config.yaml
n_layer: 16
d_model: 320
n_head: 10
n_kv_head: 2
head_dim: 32
d_mlp: 832
vocab_size: 2048
activation: "swiglu"
norm: "rmsnorm"
norm_place: "pre"
norm_eps: 1e-05
positions: "rope"
rope_base: 10000.0
rope_fraction: 1.0
qk_norm: false
attn_scale: 0.177
bias: "qkv"
tie_embeddings: false
parallel_block: false
init: "normal"
init_std_qkv: 0.0246
init_std_o: 0.0
init_std_up: 0.0246
init_std_down: 0.0
init_mimetic: 0.5
optimizer: "adam_variant"
lr: 0.000734
beta1: 0.95
beta2: 0.99
weight_decay: 0.14
lr_head: 0.0175
grad_clip: 0.5
warmup_steps: 391
schedule: "wsd"
decay_fraction: 0.57
decay_shape: "linear"
final_lr_fraction: 0.05
batch_tokens: 32768
seq_len: 1024
doc_mask: true
train_tokens: 367700000
steps: 11222
dataset: "wikipedia_en"
MLP neurons of a small language model. Each row is named by its layer, matrix (down: output weights) and neuron, and shows model dimensions 16-111. Each number is 50 + 15 x the weight over its row's rms, rounded and kept within 0 to 99. A neuron's up and down rows have the sign that makes its largest values positive.
Before each neuron's rows, "fires before" lists the tokens most often just after its 100 highest values on Wikipedia text that the model never trained on. A number after a token or word is its count.

fires before: "le" 29, "li" 18, "la" 17, "lo" 8, "il" 5, "l" 4
L5.down385:41 49 57 55 49 60 42 56 68 20 63 21 46 42 65 68 36 47 55 45 51 35 74 49 55 24 38 64 48 44 19 52 48 30 56 50 43 46 44 39 64 45 73 38 56 42 83 64 61 68 56 37 55 29 68 17 45 62 44 51 34 77 41 54 39 33 66 57 30 24 65 51 65 49 28 45 61 72 38 36 29 39 39 62 65 94 56 71 72 55 54 56 05 53 46 46

fires before: "ter" 14, "ment" 11, "low" 8, "po" 7, "ul" 7, "t" 6
L2.down309:82 30 31 54 57 59 61 39 57 34 37 41 63 42 42 65 27 58 59 39 47 29 30 32 39 84 60 40 45 30 69 69 41 65 49 29 53 48 63 64 45 45 56 58 51 34 55 34 41 39 43 51 12 80 71 55 52 75 55 56 60 46 36 29 70 57 38 82 27 32 64 59 68 42 67 48 35 55 56 45 49 48 59 52 13 75 19 62 63 36 33 66 34 33 55 85

fires before: " |" 41, " (" 10, " S" 6, "s" 4
L9.down522:46 55 59 50 32 63 60 72 78 39 64 54 43 46 62 80 36 31 31 17 35 49 57 47 12 41 19 64 54 41 58 39 59 66 38 59 58 90 36 37 15 57 65 49 54 44 37 82 47 15 58 56 57 58 52 30 52 53 38 64 42 37 22 41 38 61 56 78 71 62 72 63 75 50 37 33 48 86 28 36 55 72 38 44 42 57 58 49 39 44 37 58 60 50 34 65

fires before: "t" 12, "y" 12, "ic" 8, "m" 7, "i" 7, "e" 5
L6.down782:37 27 63 45 45 48 35 45 67 39 69 42 51 29 72 38 50 36 48 79 43 27 37 54 44 57 52 41 37 71 40 28 44 43 64 37 70 41 54 64 67 56 56 79 40 37 26 26 54 57 82 73 63 46 72 40 47 49 49 53 62 64 57 34 37 31 25 68 41 42 73 43 50 67 56 57 20 78 43 67 67 32 47 50 22 47 51 41 49 37 49 47 45 61 55 49

fires before: " |" 31, ":" 12, "–" 7, "26" 4
L3.down738:52 49 55 73 15 42 36 45 70 65 28 54 34 49 67 54 66 59 54 55 65 46 75 39 57 40 43 56 37 35 50 62 24 56 63 53 57 33 21 65 40 48 83 42 51 58 57 25 44 59 74 39 12 72 61 36 17 35 54 66 50 30 50 99 87 60 45 41 54 47 53 36 67 55 23 53 37 74 47 54 39 51 55 43 69 70 58 57 37 76 66 52 62 28 60 62

fires before: " the" 18, "00" 12, "ing" 11, "30" 5, "st" 4
L12.down808:50 21 39 45 45 45 69 45 50 30 52 56 67 30 66 48 46 33 40 00 64 35 23 72 70 76 31 51 65 25 37 35 53 48 53 34 33 86 40 49 46 57 58 48 33 59 58 56 29 54 41 43 43 42 31 61 69 44 43 55 36 21 62 78 59 57 62 59 82 43 54 46 34 43 61 26 52 41 39 56 45 47 51 32 63 29 40 56 48 74 59 30 51 55 66 30

fires before: "," 20, " the" 18, " he" 9, " that" 4, " it" 4
L12.down357:45 48 55 64 39 28 51 72 41 42 49 68 66 47 54 40 63 16 73 98 57 53 56 79 74 22 77 79 33 39 54 80 50 38 54 67 65 59 48 44 38 33 30 65 51 58 58 32 62 57 44 51 35 66 73 12 65 40 51 38 53 55 42 67 70 48 57 68 68 52 53 46 68 45 52 43 28 54 27 60 40 54 33 33 54 43 45 37 70 43 44 96 32 59 31 48

fires before: " |" 43, "m" 5, " (" 5
L11.down555:73 30 59 35 66 47 31 37 56 79 61 50 47 30 43 39 50 60 48 40 62 23 41 66 24 41 43 51 23 69 62 59 67 44 43 48 46 60 71 71 37 39 35 65 71 28 79 64 42 47 26 46 51 50 81 77 33 52 35 45 53 65 44 46 47 44 17 43 24 64 55 48 51 63 60 41 63 61 23 53 63 53 67 31 60 44 35 33 53 73 44 52 53 30 42 43

fires before: " the" 29, "." 13, "ent" 8
L12.down231:88 55 34 72 32 49 24 59 58 50 21 27 47 31 49 68 57 77 39 57 60 41 72 65 51 30 75 70 40 56 68 41 49 20 52 49 42 72 28 54 40 69 45 56 47 66 54 50 28 61 25 43 34 49 44 00 45 53 67 37 21 39 38 20 45 42 44 56 54 58 57 32 82 76 59 49 64 48 30 55 58 44 59 07 46 52 23 64 55 61 46 72 46 28 73 55

fires before: ")" 23, ":" 12, ")." 11, "–20" 7, ")," 4, " West" 4
L2.down52:43 72 63 60 41 40 44 41 54 60 76 39 45 43 73 32 50 70 51 29 62 43 59 76 54 79 95 54 45 53 76 70 74 72 72 59 33 51 25 68 52 63 53 73 40 46 65 47 35 88 70 73 37 28 36 49 65 65 47 66 56 53 42 42 80 33 25 38 28 55 57 56 74 43 73 35 26 49 75 64 44 48 58 51 55 33 39 50 18 58 49 51 52 54 65 71

fires before: "n" 27, "ron" 11, "al" 7, "it" 5
L12.down46:50 36 82 28 59 63 50 62 58 54 22 26 44 49 69 39 24 38 72 59 36 42 13 66 47 51 41 51 68 46 39 66 55 38 39 39 33 60 31 54 64 56 76 46 53 63 60 21 73 52 61 66 54 71 73 91 51 53 60 51 66 49 38 78 46 19 47 47 58 41 33 43 36 75 36 83 49 48 55 92 44 63 46 41 38 71 54 45 30 49 77 68 41 88 64 62

fires before: "ar" 26, "ter" 20, "all" 9, "t" 8, "ol" 7, "al" 7
L4.down771:46 15 66 30 19 52 39 52 40 36 62 58 75 23 55 51 80 69 40 50 82 35 41 69 38 61 46 27 49 51 23 41 52 63 27 40 46 54 46 47 48 57 37 62 43 31 42 27 44 48 55 43 49 17 48 28 48 49 47 34 48 74 59 64 50 53 56 26 42 38 43 17 52 55 28 46 37 49 68 42 54 44 35 80 71 73 54 39 68 42 36 49 29 56 70 55

fires before: " |" 30, "–" 8, "93" 6, "97" 5, "96" 5, " of" 4
L3.down437:51 62 63 47 41 62 33 60 59 75 58 54 14 82 59 28 40 72 37 25 76 21 26 49 59 41 34 71 62 49 44 39 44 66 39 15 48 55 50 36 73 49 58 77 18 39 47 67 53 56 66 68 38 55 56 40 32 60 38 46 58 42 42 48 62 58 68 56 37 62 16 30 53 20 62 24 51 51 81 64 48 59 53 45 51 46 72 39 71 60 40 42 88 41 59 56

fires before: " |" 51, "s" 12, ":" 7, "%" 6
L9.down306:57 72 35 72 28 41 41 66 55 36 65 59 34 60 66 65 40 54 38 79 43 58 74 20 36 45 12 56 42 51 37 61 38 20 63 53 53 62 64 52 34 99 39 63 45 39 32 57 20 43 59 32 53 50 32 44 46 45 62 69 75 61 44 30 67 04 54 40 64 41 78 83 40 24 64 45 45 28 39 69 69 53 66 65 67 36 50 45 46 41 37 54 64 57 51 36

fires before: "le" 33, "er" 8, "il" 8, "or" 6, "e" 4
L4.down814:40 18 54 22 26 54 57 33 48 59 52 59 78 77 81 63 59 61 44 50 74 62 45 37 30 54 29 65 18 36 37 46 33 36 19 45 27 62 39 36 59 80 42 48 39 35 63 38 50 46 40 35 56 55 43 49 60 41 67 57 68 46 53 49 36 49 44 26 37 39 37 59 51 81 55 49 60 57 61 72 39 84 57 36 55 58 48 58 73 38 61 23 35 61 72 45

fires before: " |" 52, "." 4, "ar" 4
L9.down501:58 30 64 53 30 69 36 53 58 30 53 61 49 87 50 64 30 62 62 54 61 47 68 55 65 47 47 58 48 65 35 29 43 45 56 46 55 70 44 52 72 48 54 38 59 33 64 55 26 35 73 53 68 52 77 36 65 34 35 62 34 78 59 48 24 40 30 60 42 57 55 49 39 37 52 46 56 39 84 71 29 48 29 61 43 57 59 42 44 65 69 41 75 82 29 40